Part of a small language model's weights.
Architecture: LayerNorm before each block, biases, untied embeddings, normalized queries and keys, attention and MLP in parallel.
MLP neurons of a small language model. Each row is named by its layer, matrix (up: input weights; down: output weights) and neuron, and shows model dimensions 64-191. Each number is 500 + 40 x the weight over its row's rms, rounded and kept within 0 to 999. Numbers have three digits each.
Before each neuron's rows, "fires on" lists the tokens most often at its 100 highest values on Wikipedia text that the model never trained on.

fires on: " R", " S", "ar", "a", " trad", " B"
L10.up973:580524501548550527559524495488472500468500444499520518508621439474506493479508474533447510503547502508567520478554494476503557510485427499615476564469481468528427543551547501514444470488503494507521470498466514450533453504484519537530470506453549429466468538473493419451459476528465522545441408512479471429437509474462444496586552561490477530464502455522522639542492436502433495493495
L10.down973:537425560513519447440550507518514417526491551519567471534486491446487572448544450449542500457487540451540564517517487601461504457480492457522448490530558437505564450525520507527475505453494567600553534503573496467471480534476488461447457447485492572519509540483557540496559547596493440480465537510548475496485558568511554515534505552464595527418467477522460421418424489542573421562515

fires on: "y", "r", "ell", "j", "er", "z"
L5.up1002:573502573455485474455519514539510558472438426548444488531510505503458463504430468428463543498477532460444493461483509518459556448527481565532516503501560398464496537525534527541465520452551541493449521529464563515504574478556519472459502491485545537497483502476531490493566519543517534524478539438471526459395470459489520541541473558583514465539572548484476466524476448506445527529429
L5.down1002:507515494500486529594435486467494500523465519546539557545499545449544498456502523512509495506547499491539481405510502508489500597507504566493508506426503481491438484403523425431541437551532483554499490456522494572494479553527496547468487480457489509490533491468461460480509536470521539511463436584477471532474562504495490546570545404504490568441477482539476512529531529480447581453472

fires on: " life", " was born", " mater", " school", " University of"
L2.up834:501490470499484453518458486622509528516503506560455577479494567484527527492516474486489481532521484514534467504465534485420574542511574461445537492448451502534533493530507449519493484518496572423563521517441501552513487571457459521509526554552505503516492469478485433480546457490448456523519395523504491540495496495514505467500477507459489504508473528508512486453586539476494534508470
L2.down834:520513505464504440477446518577589586521476552562512568577551538425470586533437410451512502414530497580536540552476534550487552450423570490507609485521440476618500455468421513490401482501509607445482507460440491440417544496464506460499469535490522539532507495483433516497542403488534490456466501511482485512456505508529533554516456504451514501543448470540479476536535554451472480524465

fires on: "ov", " de", " of", "o", "ó", "==="
L2.up321:548429477457523481489487449585513484528537504455510503526446519393580497439456486494518498547550535568476529497593477535561503461459502499547516484490506419552520530502482503552495449468481548465517505559545561557510525520479509502509524424479548537495531601520463493547435528488593478531508525476499462486460496513507509487557564592505523531528518472514486422498533445457453483540453
L2.down321:498491557606422456517484463463547523516522519525527450503535500514575498489462467440586531498486469551467416460479450537541467488506510465388485544524501453510537488537506542520585540469485473533530490479515523462570476510516554451565481482510520554541459442405488535502455501490526431532503511545566507459499533424436526572453498486512519462496480513520537530464485472483549547475491

fires on: "o", " gu", " Gu", " so", " comm"
L7.up804:522576431508525462558553572525482530511597502557534442514463534531530476565495466530506557522534439514399489543530525481467504453579512479494423482434576503455549488508483542464497514572534512563442461476461447521521444561605502458492524526505433443529487481471481471476530500542506432517532492421508496481523460503478495514601497472512466428546486535513533541502524543535479423481498
L7.down804:510560555495512530461462554513529436609484657520507509485516499526509518436506541539484525532477499538530417465505484532577425462516497586513513428544530532496510514534528498466530438488492494474482512542493484494456474459514479482558482495440397517523496378499485495480520589481509469545457501520517594515444514514530576468524444436513486477443472509484474472542451427515444450480440

fires on: " J", " j", ", J", " ", " m", " | J"
L7.up394:486538457542506447516520493406519482531541570521528542497450497540567478506561499488538539488571468444516469409442471502534592511468521497532507550514488475539491639509523460505499543432424517500520503431506486553474442472535477510517560404482513512475547503506482511463592565490544473479496465491520475461565555462556527551471486448497454467463485483509471500457509470467501482525478
L7.down394:536569514482523580502549510524438441509473515417456507511487484509470519526453459502534543500452532438463457549518546445507493499540451425505503452494484479568499468560534507479476497565467514537440463536530568518539427543531536456545539476544559559496392466495507529561469551437493519459565446501502499534518513451495498508527380437435497492509503511443521478520508596507540509523483

fires on: "on", "um", "al", "am", "as"
L4.up22:550452502490542522543572520497455461627484536515507494494553473533481475537441515522520506477535487528461496419592418552546423493519394522508538548377483498534427574441506554510485468468500496436441544490512526597536480485472481486518494476521504505511513505549514508505462398538530474511506442467524508506522463530519540509486494425474558442460564437479426520481511585502430491495475
L4.down22:540469581500456508600504556532471534485533521463515521537414432544503520467466524471529536515529513517461435483556499492481539487547465541449489519494418558431481517457429483571521422585538458546427503489559381494545472551528502483485466511443465539458471418484549460399507474482505508575518551460547482500515521545444519490425544393492463563484503475514529504498485524500501457498464

fires on: "oll", "l", "om", "ep", " common", "y"
L5.up312:509458421491530491465510520486443556515482439500523500467451450541502510531496581470598516543443430490495537515474456550465544469510465435449506556568473481439474535522524511471444465485536527518447562470500478565516496474472541494557474506468428527463470499528470538514434527543544431531503524563512486518491534518534452551468498462484481498490554541512492574440506483499509561480521
L5.down312:462507567484579512486584461516483486362500454524540533570533480515511465562495522448502472509520471467455560452481496465492526476571483434531516470520434528481502466431460543473537520462507486546498514490513560531494489488444431455486472511585522439499525548508506484511461410481503581511501489524577574591479499531401437537463536525454513541490531503478602501466493456543506526496471

fires on: "on", "os", "i", "it", "as", "yn"
L5.up605:573471529494470502480546580472508457517436467433511580495501479537552506497509519479510458494541542509506485468543456510529451545509442497523497577491513564500479522484465520478410500505539463517484499486524406562572477490474512457519518497498478445546466461508485501501473458409422536488479514432465454577490474433520591523476551551496543560506403556449458534547504510558463477507492
L5.down605:561505474554563554490496559474501508569540529476456511522468497482495500461502501504412540513520565579499473584513581531543520474462521486487467453528450532458468526533515518554487498505468523585540531560499401431443398505523487546403480530450530460462486505532525472438488507515475483535516474487514482528530528512494464504513538514497460480481497521490566448533479550480534497478562

fires on: " | \"", "\"", " | W ", " |  |  | ", " first", "ards"
L2.up894:540561539525493473464480442469562545489474509539466531513503454479461510582460496483463522493515548511481506446510496504495513470591499510523549502531507482513543539567592395547522526507472609522512412535484489474510466444509554460509424562491471462505455500548538441477525479517554420455493448494531481490523459557486452372521518526579476596504525509498484496430495512463449470517507
L2.down894:442484460563540520505488461538484411534490453513517521439546450503537366418521541478500527538549542480503437576463487491463552561462466509510496542474540507523500483529556523528459492513475476501474496461466476536483533545528541442555517471494522467478528524507547534506447522548460527582547476501520526502529470501473477488515525490491530445473498491574497482458542476519485487520472

fires on: " Con", " | ", "1"
L10.up223:502518430551576477506434498483530506490441575454523521506511525598513498486476406521441501496512468460467441525446523503510564476502499540495506410502573521483558601545509510499386452513458554556506487445506524505469485571426558490444515559502552524474528478547477564549510469460501466494468548516530477522447541553504558498508577521487520558455449455480475462423511521541503499492574
L10.down223:528541508543417501502488478445479563564485437458526440553479478534432534634454494470521497471471489548525514536495517503445534527459509479482501551447489523477530530507530532502437529502554476525538486483498572492544507483463478487520474512540472507498504541500504513473519521469503484543549436501521504521469550486548499480569512526502525510449568523509515514386562531521472487471533

fires on: "en", "er", "ir", "ab", "an", "ou"
L4.up134:503505540474516496538437571542486559433506465394468467550510482524447482504522548418520474504521454458483582576549512509492562437514494500431507487541517482511455490490540551491596506518461529533566442472507502423550561461466510536515512491488485431413499583484515517476494576522473572529510521520434507530483518513463496494493472513418501506520471498458479545513455518501509498526506
L4.down134:544481508483432601503497461527448490436549477503468484496506547552526454524536509508524571570523503436558499532453510455589536499543505481572450531503610473517488544519435456460519546471492535536468468491477533531428522496448551454503559528469427525476498466425489548440460577515527401468533553567481486413553496444564544504490425557501465467437503523510571463478563508483474515526568

fires on: "on", "ron", "m", " Gu", " gu", "erg"
L4.up445:516523502450461506611457481505450521538559557507516496530487481470472518499542441568493515481548504472537484487540470501564508540465539508555429471493503474484537475496448548519477569491507468584492510520399533568536435487545545497523513468463387460518532483509512386504482518477491493505503457499500499483497503516461578472573536531550487568482478473507497546476505527463522509488558
L4.down445:524505517509561493481523562496575517508531539494541480472477452549503502477511493496465490549419497492461466490435459449480507513472465536535536477449431516515525499485463529510453487489458526445457535471433523457543446535540468518549551488478475542490513494424552564507474504526454460502574492543567482515492566493551539531514562468484482485476416434535466506494498517443476529421500

fires on: "ect", "pt", "an", "gress", "ct", "v"
L2.up813:564478548546525478540506509497514545522415525473466521473476451542488583437510505521489527482451469437479465490490592528445454510446481483446487500486499446503477465536551503479560489500458495496484544464445494507497522557434564490481431519486384483566517467481518478469518460458464522488531480449472580572479481535540484508584492547480485495487550547524477477439489492491459499498464
L2.down813:458511536486464505583540561480478569538526453526495430548471418546504473467526486519494533546473558499565488497576438518455520519520466494575538458484528445444460492523564454478567457534486436509474437543488488498531558463544541482462571452534488571517481504460489493461538479469541569534480534475538548420507505497424490546476464500511450484459523506560430562497467476458489545580472

fires on: "n", "b", "end", "und", "mb", "g"
L4.up382:477492517471518583453580500484446366511530532596474447487457467493515506541500485476495532494523496418520465507513498515473507465489470517550469440412576462494428521437476492480465485487475442456515489464517555533465429422456523502470544423581468445569479466566548484455526567485538487478470407538585498479447494508524518450535501522469512622523542539423537535532520501516513514512543
L4.down382:541477434521444476412547450489472451474446504449434448481576475520535513417510491539408461514559502485434473431459511522491466492491495520522474554547510577483491491501502468514569518508501500482521564520488426460558448545453387556514537468493471483532436536518466498472493552500516464524554500501471516502496468525536503465529525452503439520486393481538510495535497435535516464520535

fires on: "er", "or", "un", "j", "en", "ic"
L4.up566:545542558476511524458426537556471508495533485475425575487537470496461498472566503490480493523518467502484507478523483458472524388488527536565522535473496518524499448516487478517488561485485516515491500562493450459446524505519450514471458570527496451427426495433601492460474516567533507526549544578473487450433516558536455518614477504514471499520537470407505546499527519525474481543502
L4.down566:536460458513461505557563495504463501526452524510513449553459522440517529531439466486613455382463558443523513516461560523480450604480460382545432465454558448469508511504488517502522418527509572500526538541520523439545431497537439481414563467522470535492521526488455503601492472492468487457521538519440514574491472513545506520486484539506452575546490455483505499525517565511511542520544

fires on: "c", "ah", "h", "iver", " Ram", "ach"
L2.up1050:495455407520528555551485529499581526468491502517527470463588460545491492564573507487515463446543528512476498552445548429452416459522573519563502460467482523552527457467458527469460493506468446545470554502529537434491508507518463508486493515431446520503524560525521514462485494547490496535477530446508468457515488453501544479496463449464504488443487483499558421522537473461575415549464
L2.down1050:485556594457493501563427467524502440511519497522511509508467529575526437543497545418472471528520496562512535402443475516478507547551574474507546520539438488465492448426475549457579437518457463458440411460482557466528562509560460500534505543435436549529560399551427471417522519540567468502551513531453512529493523505549469537577416566481445458546530515573496576489509527543484550495451

fires on: " | ", " B", "av", " exp", " inv"
L10.up1080:543516505483496499499517484532522481416535481565488472459561604468520505488525434506469494509539461568529482458466514492567561505446490518531509464466408505501484572499525466482480460486508413556541528464457537578456535600525533513483480454472518523515560482547515535494517493503506460507446487474520451440519539508456481498507530507497532507503431464495509442492540496530478468479506
L10.down1080:486476462358434484527488530491534550492483534540510527492535451479560449443478501513499522555512516494495580438484482484494472507547471505555502531457504539494586528484514472500471523426503479506565489529551464539540497485458494514540493520485464491483533553449526524530421480494436485489532484527527632538478541459525443490512520506428514489554491527457536534482483576528478462547496

fires on: "F", "f", "\n\n", "L", " "
L2.up245:458502527536579501449519493586444539562452551466493469508531481410579446473527449455557507474558518525458463532465506537532574447517480510503606474488468460534488577533480508547480489538482467478501485512541507472552474440491491485510484460441477486501441473466517468553519459449530552471504517486526488494603479543460573482519515515564425553520513509546458562401552503477472540466514
L2.down245:485465537530463505516510498462476418566500485545474502455458562469536488424508479489463492489493477484423459547471494533469463561516506442595463485458552526491544433503461533511497512469463529492524470483498507512551491523455520554492464501514524437462457487435578630518506568478473423452502525497512529443482485434428503467510466525466525538531475534481499491507431520546460473502464

fires on: "l", " He", "h"
L2.up35:532542485514492594472572497469449523425494433461527454540484468514554446486550575471589495479468440547550518515506462471460521527521629556507476550580478483452512499519559542479509526582475514472522573454494485479506473521470540583467492535477539496546496511509463531533445464582543488462535520490475514486530559492539487518522545539497508522407501477525510519504530480500496507473538
L2.down35:509589494517516569561491485508527532509535527502506475504451550592531526558488417490486451553499463528518485495535446537449578520505490493452429458471432487520462552548554430429505494500484474536474494436513439468518483471472548454494532497412500546513493517501574457500490531455522536492475442586523491481512478496458490460466551463535492515523450502493451483486500498481514491538486

fires on: "===", "o", " and f", "es", " ch", "\""
L2.up336:448521482472488553427456483418517517429482516423542496520457490423498434477585515529483452492460481534499580505537581468508444396488464472546510569432456505540455494508483515495516498461468509479531413501544497500534499535453541460545460543521558524504525532533448508539493479539600502526414520526535478471517411553474452466508588476473515462557564515483441397453436567495484531507480
L2.down336:449466580494489501516494454531393487528508472535516505453469475529459573527563598493420483509495510508512469499487419464449458470562552483467495541519485483554507541512512441496507513521549431468517479566508511397532532551453477545549571503542555510477497462454474473490530498516507421544511457518472480446520519511418522535507509486500529559531500439502484534537528481538480498460517